Weights of a small GPT-style language model, trained from scratch on English Wikipedia.
Size: 13 layers, width 576, 6 heads of 96, MLP 1536 SwiGLU, vocabulary 8192, 61.2M parameters.
Training: a variant of Muon for these matrices, 1145M tokens, 8736 steps.
MLP neurons of a small language model. Each row is named by its layer, matrix (gate and up: input weights) and neuron, and shows model dimensions 176-303. Each number is 200 + 30 x the weight over its row's rms, rounded and kept within 0 to 999. A neuron's up and down rows have the sign that makes its largest values positive.
After each neuron's rows, "fires on" lists the tokens most often at its 100 highest values on Wikipedia text that the model never trained on.

L3.gate916,204,242,194,202,192,219,252,212,237,150,218,158,177,202,198,172,222,198,190,198,241,219,176,147,185,220,178,160,212,200,217,134,183,254,133,212,178,233,205,211,195,166,206,246,185,188,201,248,234,211,198,151,190,188,208,257,187,189,235,202,192,177,168,260,230,170,208,191,142,195,228,182,220,252,126,213,194,231,222,195,193,237,207,174,190,246,212,213,238,188,175,195,199,250,173,165,171,229,163,174,215,171,182,174,242,171,216,199,151,196,227,164,205,192,204,199,185,174,171,218,210,214,230,188,166,199,242,222
L3.up916,161,233,176,210,238,194,163,211,200,185,235,187,164,138,240,156,216,185,258,212,201,216,242,179,166,182,198,233,290,217,259,216,195,246,188,228,225,173,176,148,151,236,182,190,202,200,234,211,187,188,152,186,104,208,241,197,151,150,202,192,215,192,156,178,224,149,190,210,184,199,197,192,197,179,207,200,206,188,210,205,153,240,136,182,178,175,171,191,234,215,206,184,134,252,220,182,196,172,148,171,188,173,219,205,192,167,201,256,188,215,157,210,204,172,235,197,240,204,206,189,225,227,239,129,184,224,204,191
fires on: ":", " by", "z", "k", " from", "8"

L6.gate403,202,147,222,160,144,201,210,255,168,189,167,161,194,222,208,226,223,177,163,215,252,240,209,189,229,236,197,260,233,199,187,240,191,167,273,218,213,162,242,185,209,179,184,193,252,202,219,211,193,224,251,210,200,227,213,163,139,200,200,201,233,187,195,167,165,223,216,212,201,220,125,264,205,226,216,232,206,206,151,206,149,195,186,210,186,206,165,184,206,202,199,121,188,204,151,210,192,207,148,168,213,230,236,227,176,208,237,184,189,194,241,160,163,233,170,194,157,199,184,198,170,209,185,200,169,233,199,228
L6.up403,180,247,185,130,192,203,154,221,181,236,215,168,175,172,154,232,232,235,186,240,190,200,186,227,199,159,194,233,180,136,229,240,224,133,241,220,214,181,217,177,189,232,213,167,189,167,196,176,193,242,207,190,202,191,258,222,164,271,196,177,236,192,190,226,199,191,191,224,242,209,246,181,249,181,180,211,234,230,202,180,196,247,228,238,268,154,215,186,234,205,180,172,154,142,256,251,206,187,182,218,212,218,217,191,206,197,230,223,205,192,223,182,214,191,215,222,201,203,220,196,148,213,130,207,170,269,184,209
fires on: " of", " in", " the"

L6.gate1297,182,164,253,170,181,158,231,186,207,240,236,195,219,212,152,190,273,209,242,210,175,233,227,176,196,210,270,220,212,226,206,239,151,162,257,213,208,216,172,161,206,249,159,223,253,219,204,206,164,209,206,205,182,219,186,188,278,227,187,234,152,208,189,191,151,178,182,190,220,193,236,174,210,251,146,216,203,201,182,234,198,155,203,228,145,252,180,254,195,235,187,217,170,215,207,246,189,235,197,162,166,208,156,134,151,180,219,164,217,254,189,200,223,149,212,206,193,175,205,267,212,205,220,160,224,240,178,189
L6.up1297,254,225,193,189,210,191,191,155,231,217,178,200,233,154,179,183,244,199,178,239,228,188,221,201,188,225,198,202,199,207,151,152,254,154,216,217,180,213,183,212,173,233,164,233,202,199,141,150,163,206,257,164,209,201,212,198,192,164,236,202,249,230,232,219,180,187,258,190,202,174,134,203,200,256,238,202,216,177,151,153,235,230,214,231,198,183,215,167,242,231,174,241,172,220,210,228,220,168,211,238,192,265,206,178,234,192,196,265,237,255,246,220,179,229,194,188,191,209,184,219,169,196,239,216,230,193,226,173
fires on: " both", " between", "ig", ":", " |"

L4.gate699,185,239,220,235,174,180,192,131,225,200,203,218,191,169,209,231,243,149,170,196,250,176,235,136,204,269,184,161,232,224,160,181,239,215,214,188,189,117,199,198,221,155,181,224,223,199,189,213,170,214,187,173,229,168,182,194,157,179,239,216,228,233,211,147,234,173,178,222,163,222,233,234,208,209,128,226,166,201,199,233,211,205,196,212,195,222,186,225,230,217,190,226,228,241,207,170,223,232,194,138,211,232,165,186,232,228,256,186,185,163,245,216,235,192,161,181,220,183,212,199,219,160,198,211,176,215,206,198
L4.up699,209,155,186,230,179,211,142,198,232,208,191,198,189,202,249,164,226,175,188,164,185,217,243,240,133,186,259,151,186,185,227,212,166,258,211,202,228,240,181,195,225,217,194,249,175,242,223,212,179,238,156,220,235,192,215,207,201,233,186,163,198,145,181,202,208,215,216,210,214,195,245,208,252,251,216,231,188,220,220,181,202,241,166,169,215,206,182,112,198,222,221,178,180,218,240,212,139,258,212,225,240,215,162,214,185,176,140,174,184,259,210,167,191,197,224,180,182,164,178,195,241,219,203,178,187,163,199,189
fires on: "0", "8", " by", "1", "2", "6"

L2.gate831,200,281,180,203,228,207,250,250,179,216,149,172,219,260,189,230,157,172,211,208,169,177,185,183,224,239,227,196,213,183,219,168,211,251,230,209,213,152,242,203,178,179,270,178,243,208,236,170,209,234,164,197,193,182,195,194,240,166,176,158,175,166,212,196,159,209,206,267,178,226,235,203,117,193,199,198,193,162,170,160,146,196,181,138,180,215,184,240,134,168,202,167,191,163,200,190,168,193,194,182,228,184,215,264,246,190,145,162,248,211,222,113,232,247,232,195,196,240,194,194,151,262,208,198,174,229,191,219
L2.up831,193,206,234,198,243,210,223,175,268,221,194,228,191,227,231,216,211,199,229,222,157,156,149,195,183,277,207,154,179,185,197,170,214,194,187,214,204,144,225,238,136,228,248,228,207,155,166,194,210,187,183,226,214,158,209,178,169,192,236,201,211,154,186,219,179,196,183,198,253,183,174,189,204,206,160,225,133,253,237,253,195,196,192,192,200,140,187,210,177,214,211,187,152,194,222,173,181,161,166,161,259,215,213,232,179,199,201,185,191,176,216,220,222,219,175,167,248,230,224,181,179,217,182,182,242,186,166,195
fires on: "s", "-", "0", "ing", ".", "m"

L4.gate1211,160,143,174,149,166,246,178,214,211,194,208,196,178,161,237,219,234,245,219,201,239,268,162,234,182,194,179,215,169,174,157,165,192,221,174,125,194,183,199,230,163,145,249,207,244,183,221,194,178,214,239,232,166,263,199,185,224,199,204,194,222,200,204,198,231,226,163,187,184,187,169,249,154,191,219,150,178,181,236,202,194,174,183,203,206,203,201,232,183,274,192,141,192,192,185,145,141,211,163,207,237,197,235,219,151,203,247,173,210,219,211,192,230,172,207,201,186,156,215,188,217,247,141,214,180,241,208,213
L4.up1211,122,206,140,211,186,199,232,211,134,196,204,210,198,169,189,178,234,198,174,162,237,183,227,208,198,233,193,144,188,188,222,249,186,185,140,211,217,175,218,144,179,203,185,254,250,227,216,199,198,235,157,176,166,190,159,212,204,201,201,227,241,202,166,209,154,208,232,181,143,211,231,240,177,207,231,197,226,194,190,165,200,275,186,228,240,188,213,215,202,203,227,191,203,180,216,250,182,211,162,195,205,183,214,182,223,213,191,259,167,219,188,157,203,170,207,178,172,155,240,221,217,250,203,137,174,292,214,251
fires on: ":", " in", "):", " the", "'"

L2.gate358,218,179,221,159,148,227,162,226,180,212,197,180,189,235,237,173,141,195,142,178,213,165,183,225,180,250,204,229,204,199,221,160,147,228,214,232,218,189,214,230,176,217,200,168,227,220,217,174,189,247,201,221,183,210,198,236,234,224,141,137,194,222,193,263,188,260,234,236,223,248,216,221,241,213,117,217,196,184,179,182,215,227,160,181,145,260,195,197,177,213,220,249,150,173,240,186,214,189,219,188,246,179,191,228,199,188,195,183,247,187,242,208,181,193,234,208,254,199,167,203,186,204,157,194,175,200,207,162
L2.up358,194,160,233,223,234,236,238,236,244,228,142,202,219,189,240,152,172,215,209,207,163,157,181,147,159,214,261,231,181,210,210,215,225,169,162,182,187,204,148,190,213,223,198,219,231,219,149,177,230,247,207,174,212,200,222,192,231,275,165,177,168,202,219,221,183,224,267,191,187,205,229,178,196,228,204,240,146,230,223,190,245,194,235,204,168,171,222,198,207,207,225,174,172,220,252,240,170,224,203,219,209,233,237,192,145,233,172,194,197,222,208,182,135,205,232,170,187,128,168,181,233,185,184,186,224,232,200,189
fires on: ".", "-", "her", "an"

L6.gate841,158,219,204,149,154,185,176,208,187,165,185,199,163,165,161,168,149,162,204,215,246,226,184,211,176,224,142,208,229,231,185,229,237,161,215,253,254,138,224,196,182,207,237,177,240,224,210,238,185,249,231,177,181,234,109,196,161,220,242,201,249,186,185,170,137,196,212,244,231,183,153,179,233,169,186,219,260,180,187,216,207,227,146,247,209,231,181,190,211,191,195,251,145,201,161,237,234,178,225,178,178,231,223,264,232,178,212,209,141,136,196,239,218,237,163,184,225,206,209,198,190,187,204,217,154,231,192,209
L6.up841,226,196,155,146,218,190,151,199,216,193,210,179,209,243,245,186,243,182,214,243,192,244,160,193,224,248,203,192,203,175,234,194,260,174,205,207,248,149,202,177,196,199,169,218,243,237,88,247,203,255,181,162,219,158,181,209,214,213,257,137,258,177,157,202,172,230,218,230,209,196,182,241,189,216,186,235,212,259,204,207,209,204,240,200,199,180,169,219,238,183,175,217,172,190,189,260,156,202,186,169,202,234,235,211,230,189,185,213,203,206,170,192,204,189,238,212,188,220,173,208,146,185,133,174,166,246,193,172
fires on: " in", " of", " (", " throughout", " entire"

L6.gate567,202,212,208,164,185,195,189,206,173,159,151,235,230,190,239,209,195,140,134,188,193,170,159,176,212,201,206,166,233,195,165,194,177,195,195,203,233,230,225,137,193,196,228,145,228,223,192,189,201,189,190,208,224,226,176,217,128,196,192,166,176,244,202,183,190,205,246,228,186,154,190,224,215,161,231,171,194,218,174,195,193,225,241,223,240,298,174,205,210,161,249,208,114,185,187,194,190,204,199,170,191,206,230,231,213,205,185,150,179,181,210,172,208,209,224,174,164,218,197,186,258,211,216,193,182,251,212,160
L6.up567,257,236,200,160,210,195,252,258,170,191,191,192,192,188,198,182,223,161,186,160,166,226,228,187,184,200,175,215,130,162,202,209,199,137,224,217,224,173,207,226,202,164,183,178,232,223,215,229,201,193,200,212,199,244,246,208,204,215,151,214,253,178,213,213,140,160,197,225,185,203,195,250,194,191,178,211,228,231,203,191,219,180,215,232,237,175,195,168,207,246,141,180,192,245,222,211,183,237,199,225,242,189,207,173,198,212,205,176,207,190,183,181,202,211,250,167,217,236,224,266,180,278,208,138,176,169,260,183
fires on: "8", " of", "9", "n", "ae"

L4.gate280,189,165,174,212,193,182,167,174,233,169,187,180,189,244,210,171,194,214,252,166,254,203,228,240,204,207,224,267,183,222,215,238,141,207,222,207,246,208,224,193,201,249,156,230,167,219,209,217,176,175,158,173,191,181,219,204,158,199,207,222,200,187,221,223,233,200,187,216,216,208,197,205,207,173,186,266,217,186,209,214,228,229,222,168,200,125,168,225,155,188,217,219,146,229,216,224,181,240,171,185,234,145,181,192,176,214,200,197,188,160,141,241,251,180,185,192,213,205,188,177,217,153,173,181,182,231,149,208
L4.up280,189,155,184,210,152,194,134,215,238,120,172,187,234,221,188,231,190,260,232,203,208,230,218,192,203,218,244,215,226,187,166,215,213,181,160,130,230,191,211,241,186,231,237,226,222,159,257,194,213,247,209,178,186,188,191,229,265,159,232,164,184,188,280,247,214,223,209,211,183,240,230,212,179,225,168,169,191,195,189,151,159,185,247,230,191,136,216,222,178,209,210,182,218,161,192,205,191,162,173,260,210,226,192,192,141,179,204,193,224,176,163,230,159,196,202,230,132,158,246,230,199,241,200,192,173,211,127,177
fires on: "\n", " of"

L2.gate129,188,196,222,171,174,219,195,196,186,201,202,227,194,232,203,188,191,218,237,182,241,193,185,173,201,238,265,186,138,195,242,184,186,202,205,270,217,161,210,182,208,217,159,208,250,143,215,204,216,170,220,158,211,220,215,169,190,189,169,168,233,230,233,226,239,234,226,218,219,223,175,241,185,248,252,216,179,171,208,272,206,227,239,150,143,194,251,201,191,164,265,254,237,185,181,219,186,202,186,168,177,208,233,166,142,274,186,170,207,200,188,204,222,186,173,186,185,238,218,203,212,202,223,199,206,188,166,209
L2.up129,218,177,210,192,174,208,245,177,207,185,200,206,218,293,202,178,219,175,251,214,216,219,220,201,222,177,237,216,140,210,184,216,226,214,186,205,151,164,242,204,229,232,229,250,211,184,255,175,182,264,172,217,183,200,245,178,243,173,227,182,180,194,209,235,242,228,239,223,216,178,190,249,185,218,210,213,218,152,235,151,161,233,251,232,188,176,225,215,181,227,199,251,216,243,205,184,215,168,214,190,180,228,199,167,191,198,231,216,283,218,193,197,130,178,225,204,163,222,206,242,198,185,200,214,197,225,185,224
fires on: "\n", " |", " "

L6.gate777,211,276,172,252,178,174,205,134,194,167,233,214,160,202,178,179,204,178,189,226,196,188,254,267,229,192,194,173,154,245,195,187,239,162,180,160,235,144,232,218,231,206,177,157,277,184,229,211,185,182,228,186,216,212,210,201,239,202,232,198,234,119,183,166,195,207,200,204,177,157,211,275,200,270,202,213,177,204,189,173,155,175,199,246,191,209,209,207,199,260,249,170,184,157,157,154,224,209,162,197,205,193,171,149,172,188,230,195,155,270,231,227,154,201,185,206,186,224,189,251,207,196,178,184,257,219,204,193
L6.up777,213,188,143,221,177,223,263,255,216,174,146,172,223,191,194,167,181,176,182,165,207,225,197,204,193,174,223,172,190,228,218,191,236,163,194,272,180,181,190,172,238,209,182,221,212,214,204,249,142,180,211,187,136,201,184,209,199,228,234,204,168,114,180,206,220,197,164,181,183,127,209,247,201,231,212,211,201,146,184,191,175,246,214,258,221,223,236,169,209,188,208,185,190,216,128,212,266,195,135,205,244,238,160,152,250,174,223,203,217,245,227,198,131,259,177,139,198,173,189,244,236,145,234,209,244,238,167,197
fires on: " both", " between", " of", " either", " time"